Weights of a small transformer language model.
Training: a variant of Muon for these matrices, 207M tokens, 6923 steps.
MLP neurons of a small language model. Each row is named by its layer, matrix (down: output weights) and neuron, and shows model dimensions 0-127. Each number is 500 + 25 x the weight over its row's rms, rounded and kept within 0 to 999. Numbers have three digits each.
After each neuron's rows, "fires before" lists the tokens most often just after its 100 highest values on Wikipedia text that the model never trained on.

L4.down433:527507550518465546506495512520514497534521474529531491532475523531511504517469503524504489499473456504536496543520514503542496525468475487469502476529524473480494539494501564497534543508491484499443491493519486500452476529518495514519470480525511462473488526504494447479537498481506460474487533480463490503467522474500504518493501497531446481460510482517500519494466473533533468485505
fires before: " |", ":"

L4.down543:508482528515464515471554520492412490468485521477534516498497482487495518495537491514507529507472488512517491508501468436502501479527551506496518507490492486480473508537534530479477489504503491508465496520505489485517565483489501498507503487462498528554527502533492488515447493445457516501517476501533539489485506499512506499484493509483509503510530468514459480506531476495491490485469
fires before: "|", ":", "|---|---|---|---|\n", " |", "|---|---|---|---"

L9.down128:499508522460452480495506506525494475510481487494480501474511509515494488515499465540489456491506496511480518504505518505476533467492501496493587524533504499497458565492486457475468483514524515505517471515499499521464504499484497531528533503495485507457500521506474482517486517492485515479508461440524469521521456488521572500491481533482545479516454527492460488489497541490501485543507
fires before: "-", " His", " He", " The", " She", " In"

L9.down252:538528504511464510467477493476462505529483508529500479469525470549520472518497489518473499490541510500550513542518499537575486520510535483518484518488480514489463461465491511488499500484523515473462445444502514506454507476478516494512463528500509503493481497538523429482485451471554513487535529478496534527478472516498508462506492538513502526467481506503513501519480484515493515484487
fires before: "0", "4", "1", "2", "3"

L9.down101:474491454530430508503493486553537504463482489503503526505469507487492502516520503527526522507521502515531461509519490553518497494527493494537499511516538500488427469554529509545496490535555462509456487496472523517457460467479516519492532508563472493492502477528466502498516483480473489478480481501525485530531503514541543486478496518499492466546540508498515479481516508509495529476495
fires before: " ", " of"

L9.down313:518499522485452454457484503486479506532496486551510501478511485529517538489472513486521482511482471467479515565508482486488511543509510517502518478490458504517519502505496512503560490492496515558493498518474519500543472518488489525482519521450491529525462514530531477466469480482470500514499500512519460519515518483473477529512495475524482469504470509464480502475512555517478486506545
fires before: " ", ",", " |"

L2.down221:458523462487479468513456505517512523482486521523522487453514544492459538550484498511526486493540476481520511518488493477512560467530522464499484509490476498524523475483494462537478480482492461514492483542486511546510494462463540506520449503494537515495499515477502495534491492485507497515504493497508535461476491493522489492543514466526488507491497519443552524500472529457459499467462
fires before: "-", " •", "2"

L4.down88:503446534551506509480513529484501489511520490510457503474554508481500533478536490487468501494508460507541488512488477512497520459443498502516504491523471523501566463483484463450515520500504491521500522531455475515517486526465508536510518488444505484531447516497483505491491534514522476497508488498499499521499473479513516543506491526487507466528475506492510506511458482552493434490565
fires before: " ", " (", ")", " the"

L2.down193:485496512470489487470469493508481534485535476484518495485518467505505508495499490475485486541499523479520462511535547466525499496524543499481506539520536534521529535506513472501443526460518539414483476529515489494490555446484537485483521524507510475459512515489515513500498511499513523455487472465516490485504467468491474511518537478529537478501506495572461495528496535482465518483484
fires before: "-", "\n", "|"

L2.down234:522492561479483467524514518502501493481477509509505520486483514501504501487492477482552512514503452485529515461476542500537489488493504525512509519463535519522494455508474499507530453483477500494524513522466511535521526506511503479495479561510500486479462488491526495483461515499499476508488486500488505483475491474515442566484498527453509516525470493518495493485514537483462482509538
fires before: "-"

L2.down585:518497514455491523477497468475518508519502517503518459572559558478474499521489503541518484509454527510534481475524514536505488504471535494542488525490540551520485501528474500517461489500450467500473526465528476501501512489498494511499494487526482486506504481530505509457504521479559481436495527487539475500452490473523495475464464492519492482488488489485475459495544496472528518459494
fires before: " he", " the", " they", " a", " she", " to"

L8.down409:497440520520499487485519480505511507507490485506532510491449520530512504541450510551476499537458486487483495507530508502501471512465491503512481522578506492512479559485450514479499471505491465516466515545538501463511564500492476511482495483532480503488486481505495536493517531450483482497547470536552496469507519478477497497498523508509509505538500498467529490502513568483492491497509
fires before: "==", "In", "===", "The", "On"

L9.down48:492494515484497520508482489491519504475449530447507466477502463515490537524520482532507487509503481486453531532486475519509481512484483459494477533482497473526532483482475507502494475499470523533533460484517480534449510498505485467482510515515512514504545518528502484485540526503520473505452517481503538470492506477520488543511512503457503470492559455519471522507518508534470486524505
fires before: " ", " UTC", " $"

L10.down531:479503503525483514504479521489496518489473525546484482490490475495500529520516509542501507496488471482466532494486517490525492494505478500482498509491503471491482509514501492459559501514542472500524498500444475509497520525503499521501504539525492558481557513518519521506508535533439428503517491489536517482498540499499495537478463487480492476498528501556444496505450518430497471476519
fires before: "|", "2", "^"

L2.down455:499511521508497510472446568510502519486478472507517469510496514466470496463515484504535471491492493526488479519475482503454532524525497488536494476517509502471475513537516482510473484540490472512504531514441492540483467510485470513541526462486508523515515520441500513520533499462469479538504530490468517508508563549469510488495458522451476501506460515527500534519484516533482517498469
fires before: " ", ":", " of", " |"

L4.down230:534545486492471437502508480494459501532466507495487483495435520536517507471498498520528475518521484496479489498542534497496552487461533504489510492437461494516456534540536436444543505475476498498484490507508523482525504481511464534485542497486520486494514509484520518518468533501479546510464473514491505494502560535489485495491513513481537525525523487480532511497457481508501504498488
fires before: " ", "0", " |\n", "%", " |"

L9.down585:534504489511538499478485477434542528550492470509477489494534532490499484499473506522493462499553488464537437497527524501481507486489508467478531505441471511491504500516486493491550520481486488544476509525519517543529495524491542489522454479511546527506518518491481515483474531503492515496514484528508511549499531470504482487528505493473517453503498482522521488492524542503492453466489
fires before: "8", "1", "0", "9", "4", "5"

L4.down361:488515517518491539554486544481465521494492455467445458496491485468528473499519472513505533485524511504505478513431453539532496497504515489503490493517496490488521523548529472471497497515492529501483545513517497472485478479508474546485493478495494515470500465576496486464515504495483515466507481508484564493513528475506505510510532516487522500531494524475494518488519491447522521492499
fires before: ":", "|", "\n", "+", ".", " |\n"

L7.down359:525458531505457490463517517480537404508487494499527495497541538519534491519471468517482475523501516476446527493502523499492497494514483467530480494511500523535499485511472489447541460532479470518482490483528466525485516510515520517464483509523493500493510504492470521490499495528457526525527448510497475530509520485502470495491503430522489521492472472499493543503509532476518530491507
fires before: "==", "The", "===", "In", "S"

L2.down338:466490487517493494474516517481484481504455496486532507457498486491470521550532473495521473539499533543485511522494478487495462512524538508448488472485535552456517550530529524459509507536518520445551489542478477503490495483543475489502520506503492450516512493507529463529472471455488486496505509495522509508457514475510475523488491557512477507495475480487476520471482466497492518486492
fires before: " "

L7.down257:483484508495495507510483531452470517517552518519502465496520450439497524458484479482504504526490497476515512512493482537505489474501477509453482514527521471515514503497484469500503457497530510531473470517509501466502497514460494482494530526523458520497510488486491451510503505500501508505518490481537501495557491491511537476526465546496518497471454499497486461523519505520478536460522
fires before: " |", "-", "1", "."

L7.down69:510510480512509521492471522520524454501471533483526492474503482524535486484459510463504495530479522507470480483499514503483481497497512502504473492501519465448530480475499497517507539560554481482513492466496520483496532461476506507503535504522508449495501454502535520477485499491492512492532498495505494483501493518500516515477442543525510460480455474486545474501499496494531489511503
fires before: " ", ","

L4.down362:516493478485507551520479490491516504492465491529513505506534509491490491518461499468529472447514517446472496481516462488487502538514523525495452507470506519487489491526517525501485524524491482487537464510546520524501503472441559511480488511535464460526526490492477500492519475499509487518506508515518510580451466485518475464476454496514487461541514493506501476510526472468490548505529
fires before: " ", " the", " a", " he"

L7.down199:534533457499506521486537511505458500505471453557481474510515491483515472489491469520472532480501489511493507487455504462496523481506499467420505486521483469510509493521530500487485507471543554500535453509503496496507474546523472487467483564503518495487511451506484550515525497494501497510523537514491479451530462513536520524476540503482485479470516535494530490499505478532488529511482
fires before: " |", "–", ".", ":", "2"

L2.down157:482477490522486493467520466507534468556491515525535541466475499525544497505427505486525495468470481465518514482496478514523509495489449469561489509529534519538512496508502492515491466516468523494462504503487493494527510474505506530499502530482513502518549464492468496518496517454505482497543473483527502518528464449544503533461534467499496499477521515471514477464477538499508480506523
fires before: "==", "In", "On", "===", "R"

L4.down476:485475505511492516489491503485485524491452526493523469470487485541504486498516547509485503487507513519500503493477478513509534534490533474521500493490503475498501543514537508544524503556473508508474487511451466526471512459486533516489500487478485536541468501493525485473478526465452449492501538502555513504453480495470456485477513527499547482496491563477490545501472575490525472519510
fires before: "201", "200", "199", "196", "194"

L2.down236:526465487485474502477503518515507501542463501483515479463469508477503508489512497499506465511518487478512448541459476527509504510465501490518472493485472519483463501503507475521513535504526511478509490519524507510527523483506451535484510527470511472536474550479505477509494500482532509479494518466533543510502477492580518506476462483479464495508488501487477525493496472487577537508533
fires before: " ", " the"

L2.down278:496478495503504544484481508500509495469473514453523461471481503510524534473508490533485472534450486479481478488492487485498463561534532516466469556538503506489496539508432534518507507524469530502505497526501521518479476495545471506499511503496534504540496532516501481529474514477476484517470468496531511484498446482542516483476503531524534505475502503486461442506546486555507484497502
fires before: "|", " on"

L10.down240:473481493492523494488523546550443487526523492548494487501526513519503491489498482512532474533505477498461477494519516544529510519474495508448495473495493506511488520528472498406540498505505528522554526535524467482468527488488484485506531467523494522511498476494508505526495530463555443497489504510492487520536515507480503467520485490525554496497467494519533506502501513512495474452510
fires before: "===", "==", "|", "====", "="

L10.down17:514517459520492496488505508491490477479486483510491566475477520477529473462526491499512524499456502501445533504503506478488528516532571504509510486537501469429461476532461483457513482525530523526502503544515533516525506504558486501472494481451511503525472519492507539456474479498495504495522546505486539443484506485522504511479494487500521487490510522507458480490573532506507498483509
fires before: "|", "|---|---|---|---|---|---|---|\n", "|---|---|---|---", "in", "|---|---|---|---|---|\n", "ort"

L9.down290:549474524486512503464475517517539525513518501490494503549501512490519534482475509497477491496477540520511492481478498493505502523510465528482528512505431457500536516502496514493498456510505510496505493482511516535520491489498479469512512494501496496505488478508506457520515498564477489525512524583523493483512519527506501488540483497469509530535520487437534486464482489464441468514484
fires before: ".", " |"

L9.down159:540509524533506469506453529481462481486530527527471514529520463495523550489521471494529469505514473433517458516487489501523489440493492512484483478502512454491509479502460501513537487493531487513492504524539524486507476498466454494511519520494482507525521491517492481534471507506530480491465493461534482471495505497475519536512531525466522457469484522552537475474476483515491515529509
fires before: " |", "1", ".", " No", "2", "-"

L9.down625:523501499482450469538497501519496468514491496572473493517491529422506512513527487514553489486509456486500501525469514505520529539468513440507513508527448494506513550497490510539507534510474518501489504475538492519480486515508529448514502519518530475505479506493492510495505474501472495503472480499532498542497493526491492496508454538514495476475466485474498520486518507507471485505559
fires before: " ", " the", " to", " a"

L4.down72:524467494519468468441479541473456484498493485505468473485496493473464488545496488502504471488509531524482549521523492509494564484511472480523475487477441491506491526540454456487496508513523517459466468493524499516515480475530519472487492543515488534505523519479506536503547478505508512476477505493522530496482514489491503525481488476451543514529521498541538506498454513528461493550515
fires before: " |", ":", "°E", " –", "\n"

L2.down616:506423514475480470473546508476473457524466492443538522539524513509485525433522513502520492485518490482548503542514514540508482479478534503473497511496502528523455471473534499483549512485517521501490500526485476511504535523513526477460524518511508464447535522436514513478512496487500499472526541502510497491466512484471503528478478480536473489510516515497488494484451488500498485486510
fires before: " ", " ("

L4.down114:499518465495504492476500450500463518476522502509450512559509475510504513548530494485480509471482493532466534475557539512534511513489484523523534503504479521515470479477487522498549479513491535471505480500499465500497533493467492498500500480506558463480483467473536505487534525505549527542455511467484498470490488488444507470540477548495518491501509508533459495469476507563545505479444
fires before: " |", ":", " UTC", " "

L9.down631:519484528529453488527493467445460507532531498510525540512507507506509510525561529489462539520459515444476497500457495478496504503496506506505522499492491514440464517542531492476551535476528494475501535485500530452505529477500444490513469488460519553510512529454479481504487480477496469538499498498526503547528539466530493486479469471516501503450536502513477497491487527491501509515512
fires before: "|", "|---|---|---|---|---|---|\n", "|---|---|---|---", "|---|---|---|---|\n", "|---|---|\n"

L10.down409:472475460478504523514508527512539533547496501503504493520534507487520553477490546482546514473538475478510444526497520488508487520486457492464537484493518539509524470528526505510499474512435507460532535486479493497486503478486510497480505484504503427529491545474505513496473505480491535481482571495468503532505503540508464534503464481493475478473492492471482478488520508510503472507495
fires before: " ", " October", " Dark", " a", " in", " September"

L7.down596:504517530494484517511489421508487526456458507494523517497444503509535485461475500546520523472505488487535507476434491490509489536501508485501524482528540483506501540481449506497516507540498505498469497498495544454487491493503501527525505508523472514453516462498534487487502476482477533522501496531438499520475501503475504525517536563486480480487505491476464506542532538513534534487497
fires before: "==\n", " life", " ==\n", " career", " and", " ==\n\n"

L2.down24:493480531491474480494461514516513505481496547531480510506536503532466466498498518484490528522461482504540497483472494532484500513503471493501514547508479470537532502517547517504483463531568539475489513502504472492436486514456538529524483488508476501488476473497485444458524511480512494539461474517516499492543515529514507493523465499547496535492497473487518448499494486545545470507476
fires before: " |", " |\n"

L2.down612:434476498501503481496496497502503556500497561521507484481487513529482497489480456446486500491520498547461467484472523523488490433513523489531511534482487539520523488512532510512471507450476510474524487510429472540546507466505524480507467516502489495496498488510503485516513546523516504492517504512512546499497447535525503540542526473547547500502493481505511486480503513469497488510525
fires before: "-"

L9.down110:427504507514455507511480494474505538525531503497462512542506502481485510516500499540524518486467486505476507531492520476521497478543467487550491516493483512500475475523520500533499523549515505500563506520487484506477464539461455496518518475526511538473469468453495476540513519487485508463478509490510483502487497490517506548481480447466496477504497507490515534490504462506474526497496
fires before: " |", "|", "|---|---|---|\n", "2", "3", "|---|---|\n"

L9.down576:498495521513518516544538507463427460482503515485485505481480507521487491481487482503527536474467545545525483518493474475525478484494539491509481481480537479483527459502524525497491515523484512437490522522477484521457496498491487487465503535493491515497501539461518517515475480461533491498520477516505455532508547552535544445529517489504535554511488536509480498467532492467480478486484
fires before: " |", " |\n", "ed", ":"

L10.down629:515503468492517498569479496520507552493531500473506449517473488511440472495494496525520512514480471494529485510491494516514477529511515473471468522499509511494465508550501471484437516473529493498553478528528502473509502493454511433476515471491467523545499519516522487484475466500504523547510449560536493517525474491477507490532508513488539493509462508497506527500529530471505524526523
fires before: " |", "4", "3", ".", "|", "bum"

L9.down462:532548522488489492506493530514481536538459513446495482497452512516569515483535488496508472471474509514540482502514519502503503512495459505462522474514504518522510550497493507457521532485487523494479492515461492516467491475467577528492477461500519506483485474554535455508490513508494519512475501458488535486536495448537511533487496506512512503459500500457515506473540464497537484532526
fires before: "\n", "==\n", "==\n\n", " and", "0", " |"

L4.down277:509489500531541425527522454516481560485468470507508541505515531534506501508515495493494488509503482512526505470509509480516454510462503498505519486479484505534450541546498490539511551512506459470495531486496457479485497520479525468503490499490504535542535522504528523505471479521497494492459505519518513520492523509458497445481488519470468513470503502507491485454499464542528538540471
fires before: ":", " |", " of", " ", "pr"

L2.down309:524511484488520497515512471472487519494511525496504536534482473467505515529441498508527500502483441500516495500521497497443535462518460506473508502504502483448483478504488470469528476517460480578515413469494517505511482539514509480520535499489490500509531507470471471455511479469501521550512492534489494484519534504505503477501530477505501503520496533475470516470526511492491529530515
fires before: " ", " in", " on", ",", " the", " to"

L10.down97:495513513517501485516510501493508552531505427514482469490501499514477491529486513478495463492459516472505500523485516493493541506495515521498493504508506525492489474499492468497517511515529492494523522493461487493509467496496517503517495495509547413513482504486494532516543512518491525500488520551552497526462524498527477450549518502464466464474489514500509471558503515496496446519508
fires before: ",", " the", " he", " of"

L10.down152:574494480491501550466510511485523559494477514515504500515527470516528496515505501510519531498462544488495511504512458461487519460486500471501527492536494468482531506517492525460500476479524529514496520528480526539482531499510496499519511475508492525520544505495516493461511469548518496499482475497569467472485471529461460517517499473508478515479489462481471483493521489516496477489519
fires before: " |", ".", "10"

L2.down71:526499515523546481500495482500532487498469536501492466521504480500500468499460502548554473537459482490493524465499508489471454515487501499495506488522489516482494483528485507530445518501545483531559467506504510480492462478497472484522492532453537539480485496502509479515503501483474505479509500536473486443481519490519466516485512475552532482486507508489474530523527489504479528493420
fires before: " |", " |\n", "+", " -", " medal", ":"

L7.down400:511541526471493490489476470460516482543479484461551488567473468467474437521518478461502475539503475490461516463478505535474445501485507490526495506492509477540530502519469488504478500497509498481474493487515487512545511525476532474505559544473523445509539514484487523512485486478518544499508484493487515454474511492541526498475542477508527489478531455461505490516521515487528509530498
fires before: " by", " on", ",", " from", " in", " to"

L7.down47:504462539520454499504476564488483489505499554515479462505471469484526508474527493535488487511481462516528433494517481534522515519503555497483501523498481517490512504485504491489484453542472518520449533486505457468501543501495484531498495481528503520492484528508526497493491485510482557550497480532481490503501502485528482457531539509510515476495536490485498442528482477458471515534501
fires before: " |", " |\n", ".", "\n", ":"

L2.down383:489528482482498499479415483483515465476495486487519499480522506487521545508489496466519468497483470502496514559519464569521500542513514504510475486475501491513448530527503496484471527499479480529529443515495503489493419514531498461473490515497472484488532518517527515496513505465511506482509526485485510470511494535487514524462474514508501530517519461507496499537539496502516487548531
fires before: " ", "0", "1", "6", "4", "8"

L8.down441:482471526440522499441502533479485470530493506513517480489505490480506512528471457482553463533522492535477491488532520506509485521487491469473491479511521538508507507505493496482506494548473500469516492513516505506455530513478525522468505506521501468482511486505510544481501500463509459507497507465550475504513506500520503510470494500516535500475511465499472521503454482457504481518495
fires before: "==", "In", " He", "The"

L9.down192:538482497504495519518492508487478486521484528545549526518519471507560537495484460515528504508478507496485477463548528476483520450496499528481470486540515509537542487492503526510501462506526529457478477503484486512467509498468453491542471509513475513528532494498463492518508486522482485505513449515529529492464511512527476506490550532503518523502511525495524469480513448462492483526523
fires before: " |", " \"", "."

L4.down192:549492482456527471500498494482531512496513507520488502481520488499489517518473509527529496491517458481518489491462529504484476469482475467503510524502531472439515504538507515480512500518524512470501444485514514481497481513514514489514516532495520518516544483507529539535490514505500482493509425500479564467491479485527511551456443442477478516507525517501448506487472455477471498495490
fires before: " by", " in", " on", ":", " to", " as"

L10.down521:481455503503482497514495527542473497553450478488477427486487536511501499474502550489512482488495543554489497472488489543470542493509482456542536481525510536489486497459465486523516498504476544494524483535479498521477499502525477527501518543477507480468459438509504549497492525536499516507471506474536529497504521527495503517504492534486482485492511489501487465486514494475457496522516
fires before: ",", " he", " the"

L9.down122:458476514515499473528496496540478478498443501511518482508488506537515487515459525500501495479519550526523526524466457497481559509505506459516515475507509546480478455502468454539512516517476503512532462493496501510475499495508489526499489539539547473489460477475521523469485527501561496478471480475522482500504526515513542462464509501486508467484472523501489477483508525476486482481517
fires before: ",", " the", " he"

L4.down281:522495514536516501506467463514532483472484482511518485500473509473482535522466517490534521483498469470417466508498464505512511510502536533459487484485481503488505469534503479513490537517478470531495456514484505558499514493493533470494504485508495427537506489507527543468504484480489457523527536509524497501496493471528496515452509467523471500456492487532533492543500483521556527497499
fires before: " ", " F", " %"

L4.down621:486486500505507509492505512508491494455516494502577507529482495500495486539525472471485535476512502511455521538472482496479509491517510530494511478508494491482519521484532487481505508508529491538492472526512466505545479544474502532503488501454446549510513488518491496488552489532509463515514519516508473477458482493495478491499544490553524488432476521509456508507524500475513497502495
fires before: " ", " |", " third"

L2.down205:509481488510530488449500520531522487505505481491463511498465528505520534490491519503486504480471508480517488528529535550512521517482473452485517508500485491491447471505496512457549507465502493473513475560480484498502502492492470517535540543495514504491511470507521487492537482516474505511511533552468472511504479482491505556487487506486470446468535474472474521484526474492455448502511
fires before: " (", " ", " career", " Albums", " mi"

L10.down229:464481502533517519518497461537503497439466529501495543482470536480496520489522478499486503443504470513456531466496477548496483494486499509474470489493470485503510538485488520518500456470473474539507481544493494493492499501532438492470534496547491518496527487493488554477534524488526494532505494481495523536487502552512483525523521520489434508472486493431509493496505517536537505538477
fires before: "3", "2", "4", "5", "6", " |"

L4.down103:487508496514457506530503514478441481495454504491497491511472484456495535493500488494525469530525457485444507501470534512533497494506551443492495472495518474485489489476519510552489475489515509489535517492489481525517497466491485516533537485485497497530516505489519492547477536530518487502483527537515554500519520495580492536507477503476498550528513500479471545484490494442545477500482
fires before: " "

L4.down257:474506486499528501469495501475523516550470469503516487540495520517520522524502473531548465519529526497483500486501485546455515476500488505552508484494500468501496478560492524475509485468477468504503484499468464508485489498509454457522485531460503453507512499507508500467455491482489495495482456500477481520523508562506526516489531489452517455452514493513552550481479503535469514502529
fires before: " ", " |", " is"

L2.down117:487468473476490508564498496548482507506454497524495462501519525491506511514470506499481498523508499512515487474473495453494489535460495531484474524511492482471545488488496528521489503503521509463478460511516494503475538486485517493511498530507513448470509511472525535478502508464514468516449516507498516472471442512543471511525524459532568488522474479530479480525525488502539545456467
fires before: "-", "|"

L2.down503:505501488479483530515486508485505477500521479535512468479476537478508520470529477483501488488526442474496512494525561534504506460494451483490491542519482491471513470481498478507433464487525467508568482506460485523558538434464528489538460489491500529515502469497542521518501502472490498573501475500500523500516498547497503528494481472487509503484516471465537499518494530473466509509491
fires before: "-", "|"

L4.down554:490453543494461491471523497533518510518532491496541541474448490489540505527488538497476449485485464541497541550477468503518468483513515524514465472556491501510488521509507446475487509489525492516500513546478456519467526498484495514506500494488531539498489470515477479523507482511527485544504503515496496517528500478461489483475459516491505550460518499529448520494515521520474456496554
fires before: ",", "\n", " (", "==\n\n", ")"

L2.down437:496530514515496475456486496539518498537489476478516522477491514482468475459518455512499505524506472491481507487504464523499478475505489479486485506474473516507483492514430484533486507500512510549544495521504430495534494499513542468504503488437556495483521508460518530507482520503527516453503496491505451490529493491552487539501499496494577502491523519525508503491477494528486509489478
fires before: "7", "6", "0", "9", "2", "4"

L7.down340:476451465525492495519531468525515481450441505496517525512497543473547512484447452530530486537494449526508514487493492548460485475506513521516493455457490469558527487500489479480487506484510505520524483537522513499438500493509505502556502511491488529494525548527510511499515552490496514466508502498513449480484485455523507536529497538474529526478484512509521502491489462530495481510479
fires before: "-"

L4.down366:509487549514495518480545499502493480521515509489478468504479473454505472531515522539503449517547482518539480491534493486522467475491553498481473531529458528494472539494452531469543490523483509476526490533553460539501531484489476478513515507480513492488486529502490458514514530478524492517488530478453464477499497475471513432498489507506521489516493512494505474505479526511516486527495
fires before: " |", "|", "|---|---|---|---|\n", "|---|---|---|---|---|---|\n", "|---|---|---|---|---|\n"

L4.down460:487441510451502531528484551538530532428491536527501445512484539492502547518506466510507492501484457475449491533476532476483526499467476478521522492486503488517569507496516474507527484500501485465476526477532493489483480516499511493512521544515526483505532499496503502493488518444479510504503465475495541494538495461514467509496535485509491480475478495491486506492476477494542520503525
fires before: " |", ":", " –", " size", "\n"

L4.down181:470504514492511469493529494493504542502486502561509474522478502535445474467519496523525516493478478538518491537485473511516478494513544513496509534498487482528518499471540465509472500494486496465539493516489510518504525479478434460473495490482531504493445492461519510495492515482549484533532497447514480475519476496523483539508543520511475491508536533508528498516478454507440507503482
fires before: "2", "3", "0", "4", "5", "8"

L4.down530:489474511451493475486514517515476473494492440502543489468522528501503561502547529465527531515513481464531545459507490507504472473523499543500481476522518539496537497495505503473441481520483469489499472571517507483534543464522491494526473501483486459490521482467512492491482504485501502496522497475497553484505477484466491486484552460486513496553524504525503503495493551487484544492527
fires before: "-", "|", "Q"

L4.down600:550495500544525473483512463520526510527480499493496507466500511476498463569511502537530512475514492551513496516515454454535490504488451523500475520506478510496517522522511526499480459519531468492496505482487459483493506501504519474504505458477463493491500471533531526512432475526481500468480503481506467523520489492506524493500519557505549486530503489489489517521531504504482514445473
fires before: " ", " |", "100", " +", "23"

L4.down39:501529481515501514481489502484457537468498487516498496482493472508508524543515439479544465498505505512511542537499513459504482551485494475492506521497539467514501491500482506509543496516538517479487530493480507473465498523469490492516509485525478487493513449522551533496459551437517537463406470497501553512487520489483487529531482488497503490509476508474484508495520501485484523504532
fires before: " |", " ", ":", " |\n"

L2.down58:532532502487517513497523512493534510497515467510484491532508519486494496488508521516484519541447470456432498494504519492499485518475505486513503493558462536532522489509436525488511503464506494514453515494491523527511495488479496470509510540544460547542497443481508495487502535539482533482511451511504538469531498488519471512500541502503463507484499484494503511503478519497544543468449
fires before: "|", " |", "|---|---|---|---", "|---|---|---|---|\n", "."

L10.down85:507521499487515524469511446530549483512519493522485493522505478478516485517516523506507451507517547520497527472501494523515507476476480479532489474482484501511533470475473471506500465510539484465525515503461500521498516468468502524511496517485506542467542512502489512485486517486498487484521530490497547450464488498492514496501457487512450506487478482519480480562454525488515535484509
fires before: ":", "1", " by", "0", "–", "|"

L7.down614:476486500482526458493475496510494500485505492490502471493484506505476520470496449516475501521487504534496482481497495519523487542502527537476484524509437500540503503479477476521498520503536549510476469483477509477519495531515502464504480513490493535515463479518488488542508538494528456496558539504483507472511517498451543541426509457564494516489486493515528469539486531472508508522477
fires before: " |", ":", "\n", "):", " of"

L10.down250:470501503465523468517512533478508486526482482496517516534510494451480514480471526487530490542571492533535525502485471516515522523478531478453460477523505522483483519503473470552480472491488537490480510518484522490480518466488528559485502478516498503515502502477550483509526531485555457502496537527489478479468546476510508515527473503527506500445496560521490475453475513519480476514494
fires before: " to", ",", " been", " a"

L8.down632:473488466513526539497499517442513492496486477513511520506527497526441502507531555473512540528508526497481487532496493528495462535534502499493536510482549487450511518493483462460506529487528542507491471490533491464535512483525533472495475498482516446483535435458501524516520500519476480524484487522498523480454503502547485495508474497508504486475505527498468486458523488504464509478445
fires before: ":", " ", " the", " States"